MLP neurons of a small language model. Each row is named by its layer, matrix (up: input weights; down: output weights) and neuron, and shows model dimensions 48-143. Each number is 128 + 24 x the weight over its row's rms, rounded and kept within 0 to 255. Numbers have three digits each.
After each neuron's rows, "fires on" lists the tokens most often at its 100 highest values on Wikipedia text that the model never trained on.

L3.up40:138120128099144122135134102132159109158108157136150145112135155086100115118093142131153124112103142125168130109127083090105105113149154123153097143137147117109157130117156095137130086125111095165099149175102112090138141137108133134136153098172139095138133118159095142130094118089116134138
L3.down40:130154119131097139081110111124089160115100069139117137150101093127150170151141064114141148087127128126141128114128128135152159152124111135131167086073107148123126152130118111096123145124135142121150145100169131125111157101130108105115118144078147159155186148140128079099120124162156122124
fires on: "one", "on", "ut", ".", "ason"

L3.up175:081106134100129138166140155129131112110126129136111130129110107126124117143142152090121122131093112141111123135112107110138177120120132182102148137092176127138115162167130114165136110085098131123115108152151158117111102094141123139193086161125174133120121157170141100093123139144158090150
L3.down175:113134105097157125119156105115133155093138163140125121112158168143153127131097140153086112118172121153122137128135140185151121104121097146135125115070123100174141123158129138186123120111152126132152069169171115109144164151177150140149143123126130073107089099126153108121101146105164097130
fires on: "\n\n", " a", " (", " in", "The"

L3.up417:113113138119129080101112108114118142124113132141146174131139137096130116160153157145117112108135144110103127103146125135086146112123080108133125110131102124118129144125172111085148130150109137093130101113121129130126107149106157095096100131149145072110112159124166114086127162150136120177
L3.down417:105098115106176131147152113153156087135122159100165135085140132115147137130140130124133103119130164167119137127138134104139141134101121123122166154122178138136137109148104130169100093085097120147164089127188128118151153086125096101136141149156121116138134134114125107148156097136119176148
fires on: " ", " |", " for"

L3.up233:127166121132111151112163163150135121108113130135126114117150093099100163135117145138159118118124133110101114128132164102090109139133139147112155088168137076148081125162166130148134111120111139130168112162110122137105115166131131111165096141114103137121067106170143100118129076144101119174
L3.down233:086109136107074130121098130133150104110130146097163134102125143128091154112137148109136170165131133151170086105099153126117127121130127134127113151094174148150124117117125152153116117131151114112109136133138206079137113133150143140141187105076146124141129126105131147067089092127123108138
fires on: "20", "19", "P", ":", "92"

L6.up596:113140131128127115100143139101106166132178139113145174149157129159127192099138173146097133172085100134148169086097186111102119127157110136085116131132112136119123108119118107095128132139139108100161158130148142152109155146105152122139078127118118140145103112134127110108110129131108119125
L6.down596:130094158140146155109098147136129123153135117134105136109122151162103185042101139145163123177109112167143139163146148126176156108142121135108167086072153074110074126162158112156131164112114141102128122125152093116125114111104131091149087122135161173153076128146138101133147148143118138101
fires on: "y", "ou", " A", " O", "ile", "hy"

L6.up349:109111092176148169128128142174085105110121103149126130157109102095117116119101118142135103128092114138147119161155093106134156151114186080156100118149122101139142125175130153109133136097144172138099128133159148144089138133109133134133116156107147116159111161163137106094109178065118132141
L6.down349:146170158125158122122146079123122105091132116123120169144141134156123129131094123095120105144100148148152176090145085139124112149184120165142138107091132140131088100128136129077154133116069099115127129135121118148117123133125144109104153116143149135130147119081092108114134072158141141150
fires on: "–", "/", " (", ":"

L3.up520:104129161105139157117162145157103125137126130127123131107138128191144161096089166166133168127142153165150147138128157115104132132129139129113106112064117054161123093129131126112105130122132149132141153134119111118177102177129123141149120097132137112154130148158085158119105111141119137136
L3.down520:119148153115119131165087129101134102162139114165120143113134146084134134072194136122109183156131095158139119123155161100158116134107102114099105110134106136110121159131119136165142148091156095158112107110099180112114157116128103110143095155110145132116086126140134107165135131146136112114
fires on: " E", "A", " A", "E", "y"

L6.up559:081085109158114152108144116164114140121085088116120131142136106137127147178107143163063141165114149116120122154130139156136164088145154136119123159172123140087172113167148118152158099083133176098150132129131138126122122126135140116127128167106087112123133145115126092124141107095108144089
L6.down559:120106130128065126129079142130127169150154125171187165118160124103119120100146089092078158140167137135126139133147137135119146135114133160123153127099122144121136105145132149128135102153121113124131143086136131095166104143142186093156129097136090128136147103089140140142106117120109107130
fires on: " ", "00", " a", "1", "0", "57"

L6.up420:116118161100147107118153156128138122134113103107124120160118112163110128096101103165149180173135099109084122130135155120096111174177128146121141101131120110140140126111123108104132120135121097072150160168116088135088199117143125130139122143129087143167130122150096097100116124135131125142
L6.down420:124119132170170132140112106116105146111124179145149122064152150150114145141163130128132099114123137108166151140160110109120119108160156066148119151141137107133082160120102126144123112115115137144129140120166125076116131108098179116159108121096147154134123120148161196133134124146120128097
fires on: ".", " were", " "

L6.up44:124115097179166137112110120149100104107140127094135129140134103116142171140135138143148107096144134134145141144111099080149064139090163119133130158096143125139129098182106111150117120134102166125120134140140130113109124158132109118143141115074107150117128116153127109101089139082148135175
L6.down44:127162104112150114124087133113121161085093121120129157173182145091132099105119163128070131144124140148105102141084150117128162150155133112169130154115137125130145107110134147144096130153116082138097133124125153137115137109103120085125112147141130096181117181131188122133121102162105128143
fires on: " –", " in", ":", "–", " /"

L3.up242:091135158124143138151119111129135183112080102096148135145126085102108122162143135144121159146178143147133129107142142143140115170153130137139129112154148121109096121134163124120108065153109123110134119163133081156122111123111132151134101107149146115114138132087153154136078140101096104139
L3.down242:145100114143126168125140109120093109144159137109135137164135143148142136127150113147144129103097136098113124154125119081098080133127118129097126090116088130161063161111118126130149158144155183160110126128137172132159152124105159134130142142138116131147133127133092095114162144101164146111
fires on: "at", "as", "n", "ap", "om", "ar"

L3.up116:111095108170151166172111148113133138130125108083072122103164147152105111133142121108106136169118137126087127152134129108088140098126119136119136155128124162100145136151116101133155095110097085139106135119125129130136143142167146176177145148118135128129119098143142164104146143147108110151
L3.down116:120133138079097140109160112120122148158110132193166150094164123142169164105124142129133095100128101105134132103118136131158122112132142133165117102136142133118145081137136148152080163119110156105162142151106114127120160104108100135118069163139136123137150146148124127166165133093125104118
fires on: "\n\n", "th", " (", ")", "ime"

L3.up403:168144144104147156111140141089147123127138118120127146139130154127087164122135128120125152132134048137071172127141130121102136131146134129103118132108153133144115156159165146121118108124095134102113127134080130114142137140161157150140105128095129124182176120132130132132172128188121092131
L3.down403:136134104070136129162163172133085116120132105122121169137104117131083116122163167136139127108144108121097109134093127100147147148161124071148089180163139104118134127102079167121078130140083188087141173118132118145096134084137126131144101101116105181120126117112153107119125144143121088144
fires on: " |", "ur", "ew", "ou", "a", "re"

L6.up170:119184130143125116110126143153121118126133137163134124123122107146139118111104193127134193074173119122140103094108113166138150151141112121122162190106130121148114143113123137173096133130145101160089120126105143113085137132068120159141157152122121072087101151162138096166110139122134163130
L6.down170:145113112083153142141132125146138164114127101132184153147110113137186158162108113115134145122140146115106091137143106126095136096125114132114090126106117139112100109139101140142175114121138125118157103157080149147134130164131106146087111097128150154192116107086155140141128136114112127090
fires on: " |", " ", "ir", "il", ";", "l"

L6.up325:148137121137165132113103127113160116084098111044083135114140110149111172166120148101138089130121098142107125110150146167136115106168143185084127154089144136138110129137144123145083128104168147098148143126093150146110128094100158111115123160157103113149129146105105150136124115112107089135
L6.down325:175147124150113091122120140132129119143144143139133102133120171126137114081115094168120133110115164105174138148106118119092161117141150100121133134150156148151120155107134105119136119096087177114112202146139136084124123144088147130144122115099149111140162061144123120163161160113137141100
fires on: "l", ")", "\n", "at", "ar", "or"

L3.up142:158090093106132113139162118124107122139118136096141145127149105129115114119131102139105118187127124131131146121130079125126123140103135104115106177160159109109118159142153131150121081127110127134112111131129084138160133118117114113168083139195175129093133126082153131114116119142116168141
L3.down142:155146136137143108172142095150107193110160086145148138157163098129088115150146161098152139128112108160174121111111130119084144106095167148145129153143129113139124159139141134090160134112107090129142134127148119130073141130159043153124129144093137103143106131111115073152123109144104132101
fires on: " |", " |\n", " there", "\n\n", " stat"

L3.up540:122142139129148115135124125106156147105124125159138139129095118094102137139149127111096149128086133106157147152096101097164142105149163149131111150122166118105136113125145135112121135093053115130117109139150127153108130101105108158142121106103102174120086182157122120087141140148160136124
L3.down540:150074096120134073121131141132068115128133127105127098138138090148147164157076115154124076108154122124122123131133120129138153132123140098124136083147131138110119131131187118117141142119163097094170137113118096082187132088124114113139123129147175103122173135120138104160124105146132146143
fires on: "\n\n", "20", ")\n\n", "19", "Spec", "25"

L6.up476:148103166137150128102150131112124109162095119113165119148111079097099124128135140158133145125131141112127110143087142146103177127105124072143122151122159161087131115143129116113151109168136095127108134180137160108135136117116146179123126199160133108089115100118155123117116150095099165119
L6.down476:124163146115081140110127175100100164119115117163108081140126147140137117151111112078111131122095147130100143147147100133142120132129158140088150114154153116137134100120141121101139157120108136112124141098127120135124148142117128091146142100142122124155142123134134156124045122118129114162
fires on: " of", " |", " in"

L3.up588:092144154134102142187139095091145146092146122119101142094122150147129126138110132123141128119122165129134127151138083133157127106131138098111146166135117125147105087125106133093188121137170128112102103158086143105120113085099127167124151163157078128147108096166086133133076140110098138139
L3.down588:155120148151134107132129125126119126152105114144094111147135158203119140120122125131117168173113086115133110137183162111142153124126126165147085098112117102148110134125085099152145172127140115136138135140113119113092137083109135110090141128104140125126142131127143127114089154119141116139
fires on: " an", ",", " \"", " ", " m"

L3.up54:154107144119141156084137122142138116127102133131116111090105092113150114135109134118108124134153155136139116089153189126105148119173145165138151152107076093127137134127130096134096115167134153147135162120135148136122168147077115106154137089088156102130084149131137093075146112070093169139
L3.down54:122111082078132118140087145087101127060109126156132140169141151115130143111107122142183110093158091127143110140093083153139101121091127100149124156128129130126136133105118168110128121117157098097155077161141134078130132120111122124161121157130127173134166126136137121163100161136156105142
fires on: ":", "ad", ",", ".", " |", "u"

L6.up146:137103150133105146126134165161112133153103151122138165118119161112149161155096113111060114159146181058130146160132095114096143139123140131123144132093157123102140126134108102095174151154142135078113121164152075137144134146124121092136137092144107128154105123126130163137106153149138158117
L6.down146:150130128118136149162153143126171116108158129132095075121125108161146138142157154154155167140114104135116156080094129144153130137185120147087101085130168170100103137162100140115129110104132105090116102090127115071150081144138131111120119102130126115097140114123121169101118111143116115147
fires on: " |", "p", "areer", "cc", "s"

L6.up417:174144163144150122104093124135122125146124136084100128157125149160094149128069132137157105163128174101119142175091085119106121168126148085120123116173099177147143103172136136110114107115132180123131122124059102109093103126170106147159127174154147148134127118152135104068127118106121134130
L6.down417:128154117111156139113125122110116158101129138136128175074163168108118063114144157097125125095120118177132120113162148133121152129164129157146094165099092099136122116109166128111122120121107099095071163148066131093102160108120140105138102132136101080130108152115141153115156110108178116120
fires on: "===", " –", ":", " -", "-", "1"

L6.up61:104121124112147164161131128120134206156147116127093173127110113170116146157109116148138128130128127133140100156155126097173121148130141112154141155116097095120125135107140116116116098109132140082166135131115127152144148131112131082184171136126154161119125138098142126122130103158086096105
L6.down61:110093153137096113109119117119133106145163147136148130127124151121126118100108146087129133141129129098116116119085135154085143128129157106120158158139147125140161145117134090149156170141096132137118110115170070122145112120149129151086075085089147163100134144160141177135116163126121124140
fires on: "l", "b", "amp", "amb", "av", "25"

L3.up38:109093153100120151139099130103123135142089093137134102099157160118132145121124119104128102111111151130144093150106151112111136132140108131114103073175069069116149108152109107126154114139139169148127108136107119119105151182200156136157135185108135121108088137113134115126159150106139153142
L3.down38:104102046165124114098136132126126119115143123091162119091166131072157123134111163143121145129125142131161154159151104093115166117111119114136143101122148112093146140110130124084135125094131083159109170144119150105117143137101167118140122093101104164113096171121147116136071111125124132145
fires on: ":", " as"

L3.up368:123144149127138118092151095105155107110113151134135103146147158139144132106097130146102131152153117092078109179189087090164113113102127163156118174087132138126153114084114143149084144142089129159114153167073133147140095118099135121109137132105156147131098137135125186102140172098123136110
L3.down368:168096120119174115147161157143091126142147089166154138111100141133086134162169113110138091118124155134106083072153108112158135152140139130143144149125095087112101156125123130107144120130138106114099136111113130121131128122133162132160156100125094174155133090123108142166127100129100149120
fires on: " =\n\n", "th", "rat", "e"

L6.up365:113132121174159117147108095104134172129108144120110095122139117111173172119096118147164162102137173132090142115147151148143113101112137158116120125138094103118186156106126141119154133089127179145167099105136128124143123150112178155161141184152116152115070121144119142132163125080153173116
L6.down365:139106153120061126174136128169106120106116154126190141121104156122121134117123130157078087165127150146117102087130117162127150134086144147128164106140115167107096118145145143105139085146139135148153142092135130133164134122162126143104178136166135133079095114106143156126126095127111105129
fires on: " ", "°", "0", " Home", ".", ","

L3.up379:144176118112135156115155091106093142131098139087129121107092124128153142139134150089104136151086136086115144179137170125135118123123149093130145147108118146149082122150106137151158137117171151156154101126132124102100135121130150178143134076134122146137109143162173109128123143112165120113
L3.down379:082094160135126090125098169156159104114134159156161109145148119166099115159112133152096093178102126144140137109127136157113157100177103133102075134163138158120123104136137136103123104105114143123127151132135121120105134109131104130148117137129132084105175146106173061132123135103120134154
fires on: "19", "20", "18"

L6.up395:108144138177142124136139140150124123134115130158156158159148132136117114130085124165130153094121090144119137154132102148128075133099093100147110148094142117079123145121131095142111088100124112117183177194105103109137116129168107103109135157148121093138127112091124113145150156152093112143
L6.down395:093136084140126139114116157162109156111140163117095160075109136179160151106131139130145138153146102141061126102149102137141133075130144141103088148145102134155114084163105121102125146095172116102119124126087108166135123134110127152136100075106123137098131135110096169140117100140129136133
fires on: " ", " O", " |", "5", "p", "4"

L3.up552:120129128155121108072124143142135171116112089126188071140081144161107160140132143186187103111111133158152133147097133092128154149132145112141124166174101109134134128122125134102177154163171124100169165134119099145102174185101121151126108124131088116141120115105141136134121109169127150096
L3.down552:117136135103159122132100137129144129140180160102152136069088095147091116120105107118114122090150128101159108200125139137134111130180179124095102108109098117153135154104135151126118141144133120114130157092121175154164095099166155171091128154161107116151149128066124137138154120142111167099
fires on: "g", " o", "ing", "x", " add", ":"

L6.up129:134149157125177089109135118101121165103141110119151146145170142142143160125126162139084097151087108110115111131133123159125115155153089133107146202104131153138132102146096128141079107164114131132115139111103119105131134125146146145132111143119142168102130087140151116111087126134111113146
L6.down129:118133159090121103117135118117127107075136133119146120100090140138145093097163124123108109139097185141136116127096116121100127122130187090137181106129125128101126093123161137166174152091100137154085149138078144130135159134148122141142119119153133154087165124088151116173076138146160136147
fires on: " and", " but", "ant", ",", ";", " |"

L3.up456:139168120144152140149103113126106186136111155108082116138137144140092103139099143115137167068110131119100140104195166105146134092117144095102166144122120124095156131139080129158113125123125130130118133153157144143150128142157126090102127134171128144125108078099150131111116159092102143121
L3.down456:141146118146124127117082121159156157122085055153127145140134096107089159111137151163120122164114125135137145116122131149121080111141132104158150082133100130134120133119165099140150099148112136152141119127068131158189110123131130143116169128109144124132109077127114134098121111139071169154
fires on: " dep", "th", ".", " opp", "cent"

L3.up608:129189171131125109111111118156093164131084185127114127111149122107118095149125168139083119135085090114110119161097155121148143149113147145163123165135147130102152118102131128147115154137113078188086129178102116134116130159109139106126123121102175121121105136133146110122125136114074096126
L3.down608:135104124070140108164104155128103142132185153152161100115098158126111122113109080161077128131166131162115165111124127151132144094155148120116126119133083092152139129132127099128116154080157123141113128137143157151173150133147151111116157147132175137125108129123100144149087123124148127125
fires on: " of", " |", "\n", " |\n", ","

L3.up223:118105120122150127151093082130096119122124120081120160120170119152116119113114114142127094137176135150103115113143110202129121108168097123115111143089126141120177141161124147133136119130123097096120106127101130070149133120131127173138148136136136086149154090128144141172081112128164158152
L3.down223:141120140132125155122167131142180157138181121113137108118091125106156129171153152140152154138100095134144118147098158111097147101106112148126101136110114104119067085108101106125105128126092198115139158124138126148075167143145104086127127132159112112127087144149130132106162106149111130115
fires on: " |", " there", " Minister"

L6.up335:121141105143098129123131137143187133122109132150136125136152129108134136108087105169103147135089112096113089101148159118105143114120147178145153106124171135165147100156139109149197110104153105100162104149123109133129104156105138125117156122134157083173093122109116124114125093109142101097
L6.down335:138061120144084115160112170147133138113104147128132146133127136100148119085144131087104143124091110155118087144113147112147123131120141158101099131153116177133123086128132151167157110118194093126126132148101135120164125083112120153127128148149096137137092151123138120139135137128092108148
fires on: ".", " |\n", "19", "10", "20", " "

L6.up211:160140145155145104125134185112152127125135118069089108112114135104129171144142159125105109131131158129101135093094183118092154127131145131132200075139099089147125145147117145108167091156118112153115150089162113097118098154125120108134134153123143119108136147132158083103135105108123113127
L6.down211:110105073122100116118091103131156117145137116152133142113192114164144120173108114163074111111089107113138155136099110082155147135107129124126103095125080162098102103085127168113118121102144128135110145140099167137116133124140175133132147125070122144141184118127131109163094130125140133147
fires on: ",", ":", "\n"

L3.up143:157101122118130122092138176154134146116146153105112141203108128147122142119139103188109116119119131170123123199141125103115116121158140110097146138148128122156102115139135144097137101132146147134172151093147155145125116132144100104159120135132140195164106146125138129130126115163107134132
L3.down143:101127085100111146137113165119155117167112102102173187054135124154116093070113148117160110140174115116125138121124097124093123109116111181102097106129126123152122126153127152138186132130178156117119109142138132129110119141123117169126121110090138092150147148119118157118138120138116150132
fires on: "t", "h", "g", "ing", "sh", "ra"

L6.up567:136138111161162176111133109163139157118125170142117117106208141120146112109097141117089121116124108116148116142117133136103095126132138119182126144133139122123134122130152121110165113166177118121115109102090143105118127104157102155147099120110133141136112163130102135167121110096133100110
L6.down567:099096143122072134181125150126114133155135127095154123195091098108113132116154151139102167118143112152123162077154159126130114127109146148135077142114138120159107156131093144122134120121112115149161145102097145141132132146070173141155106142124121121125148108145136122129089126118107121145
fires on: ";", ",", " |", " (", "=", " "

L6.up169:176141131156140113108105121122175124122137170130145115150108138108136156127101098120100146106177115106125128156104142175140090129155081113105104153114110136105117104114141126097128126150144168137091136123098124131102130097125104107187114139142133113122104128173114136141134187153133125096
L6.down169:137096109145153093127170124132131164107117117162150132110126113113126108113150096095170125123127080107099118133172125105074123098116131124108154125111142165143155123158105141130118125163115131101134126129103132103096141109124128166110119155111145096097138098133109127154109081124130104099
fires on: " ", " of", " |", "c", "at", ","

L3.up145:124108129092180123125127132135133132087121132086111168102132131164108087120115144162122111166158107097109170111074139200132107133130140137110148171155113126118151145139151130106125147118109133119152171128074140136096143157108155139131130148112101105143146087085092108115168119133141111126
L3.down145:140152117148140168140130156141130099123137111119109153094142172118162130125091133142116121159146125124142117152130076149116152094148136120136112085131164114102127177162107150162108129120111151115133146127112111131112139136110155128142140124117135117083145127118113158114165144133120088112
fires on: ".", "mar", " Pak", " Ma", " Ben"

L3.up405:120068131163171127126113121127105130100073145146125098149089118135146158144096086146163137107114151148122161139115120103114118122156082145084129123141169138136123122170090142122123079142144103128114124143105111110134129105125120138131096142176127146125116131119122134120135141130115128114
L3.down405:143165121137122166179165115106143170135146132154154138099134155145124105129149121150122151149142142163150128150180118128117116106115131126102121090126168151149083092149108131091125075109130133092133127124092149116071159127175153143157106108097116091137156123122131100101127122121151145110
fires on: " |", " to", "|", " (", " of", ")"

L6.up507:132102134124179124118162162131099131106104145158132148158121137128111119134105159111092133129103130118115138119114092150104114111111152101157136131108129114115152120117133135127063170140155171116115094128154140147095115140089097086137100108122156077111157111131150114112110124134102156152
L6.down507:142124099132117124138148147193131156150161102118110109080072134121118114163122138131126146122134121168117143148149157129152135148147142162127115133135178111099136141154170101124156109105113095132176168116110101096116095109132155128107132122154123122138143196125140125126107150146112112154
fires on: ":", "or", "it", ",", " |\n", " of"

L3.up172:125180142106092138099103155095075075173172126126136150127134141157119139096085144080121060133117130127145133142109123118130093110129144128153111127101181144155108135131162134117113141172106156167117163142161102156148107116142130159150106162152130129129112159127140107152138150176110164151
L3.down172:164139077098141089124150093130131133116144077127165120185131139162145148118155082090108115111132145163157151141153074137170140147117134119092136124108098100142142114116151104115114165121161149177142126113123150135104074141109130075132098117092150115144148135126151150099132118154142146109
fires on: " Japanese", " English", " large", " early", " late", " Spanish"

L3.up343:129082122160118102141151151132154141117160155084125138158170106136144128148145152128135125162176156174116122124096120163133143155136088163102142146125071082183137116164094128106119155132113142123166087136126103150160115171143120095110128122115112067098134103095119117106129127141106163140
L3.down343:138146102148090090067145100120097182118114124129125132147145125137136085135138099117104095111127154125165145139133095106135128128135128112090156112105170149085146151120170138130098144102163102125098101134091112099127160154121136083111135139154150125163158134108157139129090155161112161135
fires on: "R", "A", " R", "oute", " G", "ar"

L6.up598:179156135129097124151112126148163128109127120139141130125107111116099140176112120171155114084165104131117102104126164130133159118151168190113175142128135125119118136139147099168119167148122131130120088110113121087156143128129126114132129128151133110119132111105123124120158098112122098162
L6.down598:094148145142137164117145134107107202131168166128141111132133108101120121087078119081114126096131093151104102132134103121106137136117133082198107108148102155146129123136097106088171129116142109128105154130150135138079129156129101130128139136117123138163119119153141161137112147140146136106
fires on: " |", ",", " (", "ili", "r"

L6.up580:120162105154154138137142139139126131150093123152136126106090102095143118107089173140079132111135180115172144145141125103148105107119134106106139149118139102125082128113064145150117122164152149096143115144116153110128131134112101071139133132162118129127085098129126184157119072089101129166
L6.down580:140157163122138133131105148142101123149130123143134122150102103117118124137123106101173162137126131100111154055125160150109134154111160161139099151127165123151140136117112102118114122131129128161142176147150113098133145092112145151105108132128100138106078113109143133158165111129117076126
fires on: ":", " (", "′", ",", " the", " "

L6.up293:108109120165148149136131150101107154131087147136127110142094164182127120129099121153121118097083120143150114151148138127119078065141130143119141115084114152103119131125109121103139149126195151133152129142123101128168167107143125150123152123157131170129128143152100166123136121127170151150
L6.down293:136136147110111134151105133144109164182141134112143134200134110110110135154155118137106123152191116107117099111115092145143114160128101120092151133127170123137140189117127118130144141124144078141127111119107086092106136123147121114164112129093121110117083117120142147125115110129095106142
fires on: " ", "it"

L6.up301:146137144142113105171148136136139160152131130126130110085156146110172130156094103142112090131117050162136132139131114142113126125126153147148137130138082158082155102148110122077168132143153120129143103094131113121129170083118115084203122116121120129153115124148091158136156115098125103180
L6.down301:135077139106123140161163166103102126124089159123148167149123099126115148180136158161121139115103126117114096115096084163135138140110107133097126141144162137173162160084121151142147112111133122091158115137107132141164077077141122174111119131123102153152072134116123139127139123154110141136
fires on: " ", "et", "ent", "b", "ed"

L3.up549:130134124162129102129128135134117118136133103166141108100140126088119113102099139077126141124105106153072126155103171074147110093125124122109130144116142120109142143158139171112131153123135153102163141153152143119081129129163138152145111133148123138102123114155154149180103126151127126162
L3.down549:161107137076132098121121178125115126107165102136112101133128113132077113110178126108130158105129142124111109168151125119133115118111121141120132126100096117181104133101132152091146195115115175081144176104143148104135139082134120108129122121149129122124122105136149130152072103098130108131
fires on: " in", " of", " o", " w", " near", " the"

L6.up122:138147105151155130139098142134124130126094123098116082125130137162155101104103128156133126156155151114124176114146140119093130108157146094078153165131167157095107141118121121123148140130148161145129191193158135086062150123139154110120129155105132135090103102099140153099146115121123139116
L6.down122:128155099124124117110085141145125134167142181116132149112143110152114103120124132142119144177135134160071145139071156113137152166141132148097118092131132136113124128131156150117116112129141121137152084169183175123139112136182104138109099114099126123115128083148121097088112119175084107123
fires on: ".", " red", " coll", " exper", " opp"

L3.up163:149132136137106125095147120141118105104130148145133125084147105153131108152193128161135102103108100147113119143089144112117170129122148152127088154125106109123131149097116098136126137122099155130126095167114101127113111109107154105174135154137089101093148090138100055140163128109109135156
L3.down163:054133176122159141133150133163145120113145113141181147115156162114110122072108216114125113106122120103141103118122114120116109129106124142140145116100110114137131121157105185100122131094128094133150112143139143165121136128102141157096131137103131126134127158148171146119112169160147087121
fires on: " to", "uke", " help", "ino", " map"

L6.up196:136114117100159154128151122089133087106152102125167111148132130117145118150148147141134135105105153124068141119141142119122100161101125109129139122123134063124156154131118100129133140075134173141114125161117165104139101146127166127116155129127136082129100106142098161122112101079130162090
L6.down196:142158121173097119093125157132163132147135132150105175085115140164118161114145140124163132095179161127158149092110089144150132124134097140137169104124136129142136128129124113120120104119124123168134114112169110104154114105146089105100152127133161149074102144105150137110105145158118139130
fires on: ".", "and", "/", "ut", ":"

L3.up49:125118115137144145079147158114091131117116163098110165135112137126136147154121116114180143159143141131116127133159099137129105108154104147124158100131088111113121114148157143107134143150159111128131147109154140102076154141096107175177151130114093123118152164145097130153124140117111140119
L3.down49:129108148103096136147126115124116117125135151098128131110082128105110123102163104105119132166151146099117124102138106123115122090146131167106100111150148088099120172106123164122106147122146176083133120115121120084156105134124116110084125125136109141103172127100144136170150113093095120112
fires on: " to", " by", "\""

L3.up542:092132143118187141121110098187103118176135112123122187121111116136129101132107156134132140095107167106107160113136107131093119143161096107130120122142132146091148127155132154088134157153145108106127124114135140111123107139128125133143146136137161088074165114116139110121123117152104149163
L3.down542:169142117129140128143138127135129126122100123142177179093138090120145132173128141143073153149128176144099118128117103125150119104102149158124158163169170071171109105121103106107123107128135089087153123169156115123132121087122166072094152128110104178106131102144120125173098114116128119086
fires on: " In", " of", "an", " during", " |", "m"

L6.up41:132140136116172122142164145133087120130105127131153169111169102186106145132102128083095098122130117103103130135112149124099108119109142124059132131094152173113114144105108116151141138113191132109117138155124105128115116133151141068129129120161117160095138158154173158121139146114091156135
L6.down41:114115094159131110120140147146158132123086124182102083087142127162153126127101119139154089103115126146102134135083137140166143096132089198131122158112108141114142112151128126118153118143157128134165112149134116122131161143149160117130141101151133113108156161105094139104099112117125113178
fires on: " |", " ", "e", ";"

L3.up125:116132161167117141100137143162106149088093150107122134153136121140143151151111180146128101141112116132092123124095113097150131138162094135109156109137111154103152108117113115086101113144120135173091173129044104158137135137118099113142149135146113105074122132149178165149090126128141128133
L3.down125:121148099161148139088129174152146137099151152116095122110172173093092121126114124103121084195145129145116121135122146162124104138132180140152148109120092139136153123133113165100095113126154114117075104093048136123109162164133113078111157150120111156139117128121121140139109120125122118119
fires on: ";", ")", ",", "\",", ");", "),"

L3.up621:152140158190111126122117152093126154065097121076140142151136135116142115146123099134151146138152141116119131104093158092095158121130100149122185134136113141133139098120106120127143140168132077101100150096114136116173167132086122100130094138143109128103152078094140134146157097123152166123
L3.down621:159080104151090137158114141135126113112089119108136128169135137137116130122083127141136112129108126136105138100101107102146102144105142136160129091132093137120118144131112108145149096134154146098105151118088133083098168083128139153140124136115148168118118134097154112121106100146154170119
fires on: ":", " %", " was", " |", " –", " Center"

L6.up280:167145124161156156168134113156140143119130101114134115144115151179127160120144162159134180146122120093070107149164112112072118125151117095119126144138139154127095141124093129120140086151122115118161124113090118147123157137145137119124116116137125143137089106148107111117131097089129154110
L6.down280:114166152096120099109120135130133172129157115161101099101124115076130125094117114119151091181123097173133121133165137119129176160150132144161109126132089100085129134111174112148113144147149130118083114146105123121135091132130148178132111145140135094107107119131113100109140140128115119136
fires on: ".", "th", "–", " term", " He", "c"